Part of a small language model's weights: width 256, tied embeddings.
MLP neurons of a small language model. Each row is named by its layer, matrix (gate and up: input weights) and neuron, and shows model dimensions 0-95. Each number is 128 + 24 x the weight over its row's rms, rounded and kept within 0 to 255. A neuron's up and down rows have the sign that makes its largest values positive.
Before each neuron's rows, "fires after" lists the tokens most often just before its 100 highest values on Wikipedia text that the model never trained on. A number after a token or word is its count.

fires after: " the" 41, " The" 17, " a" 12, " A" 6
L7.gate128 [110 151 106 109 140 115 182 105  94 106 157 121 110 105 125 139 153 103 167 151 144 106 159 128 145 131 154 112 109 132  98 104 125 103 158 110 139 138 118 165 128  91  67 121 124 124 156  82 153 102 123  85 160 150 175 101 143 146 137 169 128 108 138 139 130 157  77 107 119 194 114 126 132 109 156 103 131 135 131  39 119 128 136 113 178 102 162 138 137 147 116  58 173 140 128  96]
L7.up128 [138 131 127 147 100 149 127 155  98 138 147 114 115 132 196 157  72 119 143 126  90 163  58 130 111 134 139 111  93 154 132 108 128 148 131 112 112 132  94 145 155 109 125 137 162  84 115 166 146 163  92  93 114 175  96 150 155 144 151 156 166 121  51  92  45 149 127 114 158 139  77 127 148  87 111 106 142 131 120 158 149 164 124 159 119 119 101 120 101 104 115 132 113 139 156 112]

fires after: "-" 15, " (" 12, " end" 9, " \"" 7, " section" 7, " later" 5
L2.gate1017 [106 122 126  94 142 148 136 102 138 149 133 139 104 117 172 158 138 137 111 133 161 109  86 124 148 109 160 122 157 152 126 133 148 131  86 115 155 155 119 103  90 112 146 141 155  85 113 130 111  94 108 142 129 141  98 112 131 129 154 144 174 162 162 132 116 119 127 145 107 120 125 132 131 140 105 145 137 117 100 107 157 167 109  75 147 140 147 125 110 180  78 133  74 114 131 158]
L2.up1017 [116 152 112  89 148 163 128 136 155 125 137 139 176 129 149 141 123  96 101 149 124 133 135 179 126 112 170 116 128 111 143 141 151 147 134 172 119 156 128 123  78  86 130 137 138 134 128  92  92 150 101 107 123 159  92 109 133 132 148  95 122 115 102  88 145 118 112  84 160 101 122 150 144 127 117 115 121 143 146 121 102 107 116 138 167  75 121  94 129 132 171 149 120 151 152 122]

fires after: " the" 21, " The" 14, " p" 7, "M" 5, " My" 4
L8.gate657 [129 125  77 138 146 109  96 130 111  95 155 105 147 126 129 128 144  71  87 132 114 155 165 127  93 175 122 128 133 131 139 117  86 139 168 132 182 140 136 130 122 115 128 130 163  86 136 138  93 142 124 105  89 155 125 156 152 110 126 120 124 143  99 120  73 144 128  97 130 149 137 140 152  95 144 100  95  94 111 125 138 117 132 114 127 126 165 127 139 164 117 102 117 130 139 114]
L8.up657 [169 163 105 104 137 110 111 123 125 111  88 158 137 136 128 123 154 146 153 137 144 194 149 147 108 126 112 108 157 129 190 113 130 111 128 118  70 131  93 170 128 133 122 142 142  88 157 156 159  90 141 111 172 167 122 118 128 166 164 155  63 147 116 128 123 102 114 127 148 143 140 140  97 115 117 126 136 120 169 107 112 126  76 154 124 122 153 126 130 117 120 129 174 111 117 194]

fires after: "18" 32, "19" 7, "17" 7, " col" 5, " Freder" 4
L8.gate256 [108 114 132 141 129 150 163 138 128 161 156 121  80 104 154 141 139 138 146 148 139 115 160 131 115 143 129 168 154 168 153 135 120 139 147 149 143 159 122 142 121 123 127 151 122 101 154 127 116 159 104  81 140 117 130 118 118 171 118  80 157 162 127 110  97 124 108 122 108  83 156 143 120 109 136 161  76 117  84 126  99  97 134 136 119 114 144 182 122  56  81 128 125  96 142 141]
L8.up256 [167 135 132  88 135 131 108 131  92 122 158 159 122 135 129  96 144 155 155  94 150 124 121 129 131 114 103 153  72 140  96 117 107 120  97 107 117 123 108 118 157 122 145 184 115 136 104 139 133 110 130  85 105 138 143 125 134 148 117 130 131 136 153  54 114  97 142 114  99 132 134  91 141 147 116 121 126 124  87 139  94 111 141 147  99 140 104 120 153 121 123 116 106  75 117  79]

fires after: " |\n" 21, "\n" 18, ")\n" 7, " in" 7, " of" 5, "," 5
L7.gate446 [128 113 122 117  95 108 135 140  90 113 120  98 154 126 148 155 116 119 154 159 133 143 115 129 116 145 146 155 197 153 134 142 112 129 129 109 130 137 110 116  80 128 122 183  95 140 131 141 150 111 101 153 109 142  75 136 165 152 117 146 120 114 151 135  92 128 109  89 166 157 119 119  66 137 109 127 105  73 164 121 147 119 101 125 101  79 142 131 150  86 174  87 173 145 177 142]
L7.up446 [136 144 102 132 112  91 168 152  80 117 153 140 132 148 102 144 147 117 167  92 160 132 154 115 120 127 118 138 115 112 147 165 107 180 122 129 120 133 182 100 110 131 145 179 158 165 115  73 109 133 104 145 155 116 123 179 130 101 136 106 111 121 123 133 123 142 145 125 149  90 113 132  97 131 105 128 127 106 153 127  92 128  90 112 127 118 141 137 165 136 150 120 123  75 143 110]

fires after: " " 26, " (" 12, " \"" 7, " |" 6, ":" 4, "2" 4
L16.gate330 [112 181 149  90 111 192 119  95 139 124 123 109 112 165 163 162 134  90 103 142 172 132  90 148 102 148 159 113 139 154 122 137 119 157 109 134 119 154 133 104  99 129  95 133 146 169 112 155 136 102 162 108 144 155 132 135 138 108 136 141 123 112 124 125 135 139 131 147 119 120 146 136 128 120 168 134 131 126 120 102 122  95 138 128 116  96 108 132 117 193 128 140  70 118 109 138]
L16.up330 [142 119 106 140 180 126  87 128  86 127 150 158 142  86 158  98 138 120  91 132 147 120 134 179 112 126 157 159 120 157 119 129 118 164  92 105 149 114 101 150 121  86 132 117 152 129 140  90 135 165 119 137 131 140  66 140 126 111 144 144 143 129 118 107 115 157 118 133 173 128 129 149 149 125 121 146 146 121 121  80 110  99 132 124 116 121 153  94 124 104 113 117 101 148 140  97]

fires after: " |" 25, "/s" 13, " in" 10, "z" 7, "-" 6, "s" 6
L8.gate948 [114  95 138  92  85 125 162 137  94 139 115 142 125  86 141 117 131  96 128 136 160 128 136 138 103 169 153 144  94 109 118 162 108 134 156 170 147 112 127 105 111  98 128 132 125 155 126 147 144 120 135 144 110 109 165 140 143 128 162 155 108 114 104  86 139 136  93 127 116 114  99 110 109 138 135 118 115 136 111 124 132 134 100 120 157 147 103 127 122 117  93 131 116 173 167 147]
L8.up948 [139 129 128 143 124 148 110 122 159 113 162 119 159 149  88 161 111 102 129 107 130 140 124 117 102  95  97 118 100 117 103 185 106 143 117 113 172  89 101 152  94  92 133 138 142 102 129 154 102 177 155 151 156 143 109 144 165  94 117 129 178 151 118 182 108 110 148 102 152 143 110  91 111 145 181 118  94 134 143 147 154  87 115 135 130 113 138 163 111 134 144 134 131 127  98 127]

fires after: " |" 31, "_{" 7, " (" 6, ":" 6, "," 4, "\n" 4
L13.gate502 [139 103 144 121 108 162 157  87 112 124 161 134 116 113 118 154 142 130 112 146 123 126 133 151 165 128  99 141 120 141  95 134 102 164 104 114 102  97 105 162 114 144 135 108 112 157  85 134 130 133 124 117 124 179 115 154 109 136 145 104 138 122 149 107 137 134  74 103 142 116 128 118 166 129 165 110 177 143 129 124  83 125 116  89 131 128 139 166 133 163 152 135 118 130 128 147]
L13.up502 [112 129 102 137 119 179 155 104 161 138 120 114 178 114 133 111 103 136 141 114 182 172 106 119 121 150 132 152 109 148 150 160  88 135 139 111 125  97 152 122 112 103 129  98 126 109 162 160  89 109 109 136 152 116 132 129 132 126  85 166 117 103 137 105 139 131 162 116 142 145 135  74 130 102 106  92 162 163 112 131  61 155 161 158 139 116 118 128 159 128 156 141 102 112 124 128]

fires after: "." 12, " of" 11, " after" 9, " before" 7, " After" 6, " in" 5
L7.gate669 [117 143  90 105 130 139 156 133 162 158 118 137  86 145 142 102 147 143 128 139 174 123  89 101 159 152 119 167 175 107 122 150 139 131 100  82 131 161 163 121 111 134 129  84 133 131 138 169  83 135 170 166 105 143 130  81 133 147  98 136 138 138 135 120 127 118 139 103 124 131 103 113 115 150 108 140 129 143 134 129 105 153 137 124 133 161 132 132 154 103 103  76 104 112 161 137]
L7.up669 [101 117  94 154 142 141 133 139 125 143 144 120 133 127 131 129 199 101 148  82 148 128 137 103  99 152 137 167 141 154 184 162 131 127 142 162 164 108 110 107 105  91 107 139 137 150 135 130 104 103  93 178 134 103 146 143 124  95 142 120 104 150 118 133 121 168 117 156 131 120 109  87  98 167 141 120 154 115 168 127 106  95 114 130 106  85  79 113 146 160 110 159 144 133 127 110]

fires after: " " 23, "|" 15, "on" 7, "–" 6, " |" 6, " No" 4
L17.gate407 [160 137 131 156 138 137 138 113 120 133 130 133 160 116 160 135 138 113 162 142 115 149 150 166  96 127 135  80 137 112 143 117 107 139 125 132 127 131 117 143  75  70 154 112 148 160 143  77 188 131 120  84 147 109 139 155 125 111 132 113  98 125 159 145 146 128 105 126 112 141 148  99 140 105 125 136 155 127 131  79 112 119 117 149 161 171 112 142  98 155 141 125 103 121  96 185]
L17.up407 [124 144 121 137 130 125 102 100 106 146  94 123 127 131 144 158 118  83 161 172  85 144 137 138 120 146 134 104 148 138 109  87 117 118 106 163 120 133 119 146 105 111 139 128 112 151 142 115 180 130 136 111 159 100 110 162 145 140  95 105 133 127 173 102 151 161 162  97 121 120 167 162 109 128  89 161 174 175 141  98 123 131 101 134 187 144 167 155 141  87 165 132 160 152 130 159]

fires after: " |" 51, " " 10, "19" 5, " H" 4
L17.gate851 [163 152 174 130 151 136 160 157 139 140 127 108 118 160 112 150 124 138  97 133  91 169 153 194 119 131 126 169 119 131 129 145  88 102 100 147  91  75 171 100 119 151 127 171 148 135 127 113 151 143 146 114 111 147 123 153 156 158 156 139 111 106  73 142 136 151  95 147  94 118 123 109 146 126 122  93 163 129 147 137 142 133 154 164 137 135 123 132 118 109 162 118 116 118 112 155]
L17.up851 [133 169 112 118 129 143 124  94 156 149 135 156 158 144  77 162 117 113 117 162 134 121 149 144 114 122 126 134 139 139 124 132 136 144 142 156 128 146 154 133  70 156 110 138 127 152 117  50 154  64 125 135 141 110 137 163 123 118 140 104 127 162 190 119 102 173 130 166 143 125 143 170 134 129 177 171  95 155  93  95 149  93 105 123  96 184 121 134 112 156 120 128 161 141 137 120]

fires after: "19" 42, "18" 11, " from" 7, "20" 5, " " 5
L18.gate416 [117 130 146 181 102 138 109 154 105 126 110  96 128  93 157 121 156 135 122  91 171 152 143 144  99 130 138 119 115 133 108 115 104 160 118 130 113  74 118 126  73 148 128 135 115 148 163 146 129 114 136 111 122 130 123 114 113 144 119 134 169  91 140 104 132 158 124 114 131 143 164 111 179 124 148 137 109 109 109 148 148  92 135 131 107 113 113 139 162 144 168  81 116 123 139 109]
L18.up416 [147  78 131 157  72 131 108 160  79 114 100 106 158 113 162 129 186 123 137  89 149 148 150 101 126 143 134 106 109 176 101 127  96 124 145 106 116 156  77 147 131 130 130 161 136 149 140 148 124 148 126  47 114  86 125 132 124 123 138 110 130 154 127 118 120 133  85 120 131 132 136 129 111  94  90 167  68 123 100 157 123 154 148 129  99 131 122 162 123 115 151 134 103 102 117  90]

fires after: " (" 19, " the" 14, "." 12, "10" 7, " The" 4
L16.gate97 [ 97  95  94 138 127 120  92 127 133 137 134  75  99 127 146 126 106 161 149 108 127 151 152 113 127 104 142 139 141 163 131  99 100 153 131 164  90 132 137 125  86 108 109 119 144 122 115 129  78  98  86 108 106 121 147  80 163 127 120 141 150  95 124 132 126 117 119  88 103 152 159 132 157 151 169  78 148 154 148 128 156 122 153 119 112 137 125 122 121 177 111 115 131 143 133 134]
L16.up97 [144 156 137 168 156 120 172 102 138 122 140 111 125 149 133  66 117  98 152 158  89 146 122 152 104 109 115  98 145 105 149 148 132  87 113 131 140 140 102 145 188 134 114 126 118 145 144 119 120 144 158 104 131 152 119 126 131 161  96 107 152 178 112 111 132 138  89 104 153 134 123  89 122 101 120 122 166 151 124 111 102 161 141 148  93 160 105 110 108  99 147 104 129 150  80 115]

fires after: " \"" 18, " |" 14, "-" 14, "S" 8, "M" 5, ":" 5
L7.gate333 [134 108 153 112  90 132 167  96 100 135 106 132 125 136 147 123 122 149 147 164 141 129 122 160 115 107 124 144  98 142  93 142 144  94  89 105 139 126  90 113 145  75 135 127 144 131  92 139 151 115 131 141 148 136 107 111 128 137 154 138 133  95 120 119 134 174 144  90 142 137 125 133 124 134 163  98 147 128 127  97 146 148 133 130 137  94 136 114 131 172 143 106 131 189 167  94]
L7.up333 [131  73 118 130 140 141 160 158 152 160 125 102 147  87 134 123 108  99 140 131 128 178 113 175 163 129 140 157  75 157 105 153 122 104 164 127 140 116 108 126  99 117 118 105 126 127 127 171 162 120 133 161 140 131 125 129 154 112 129 148 132 107 108 100 110 195 159 100 120 112  52 124  97 127 132 136 140 144 114 110 143 110 116 113 134 103 137 112 122 104 134 100 172 140 116 100]

fires after: " at" 27, ".C" 10, "." 6, "al" 5, "r" 5, " Al" 5
L7.gate789 [106  77 101 137  94 119 161 129 131 121 130 125 140 121 115 115  96 134 130 126 103 146 121 109 127 148  90 154  99 161 148 120 119 166 144 143 131 107 139 125 133 142 111 165 125 111 125 149 149 125 122 148 132 121  84 183 140 143 151 148 153 137 124 105 126 166  99 138 114  93 122 120 131  91 146 142 124  79 137 139 139 106 106 142 131 120 154 132 101 140 130 127 159 167 157 164]
L7.up789 [142 167 119 140  88 155 122 170 161 160 118 139 155 117 125  93 124 130 124 147 139 156 139 100 141  84 150 146 135 127 155 101 158 125 147 154 124 113  93 147 138 143 102 120 124 161 123 159 112  94 130 200 103 146 106 170 101 121 161 149  94 176 108 129 136 154  91 157  91 117 134 107  98 127 152 101 152 117 195 124 118 106 102 129 140  51 193 158 126 112  93 112 121 132 139 125]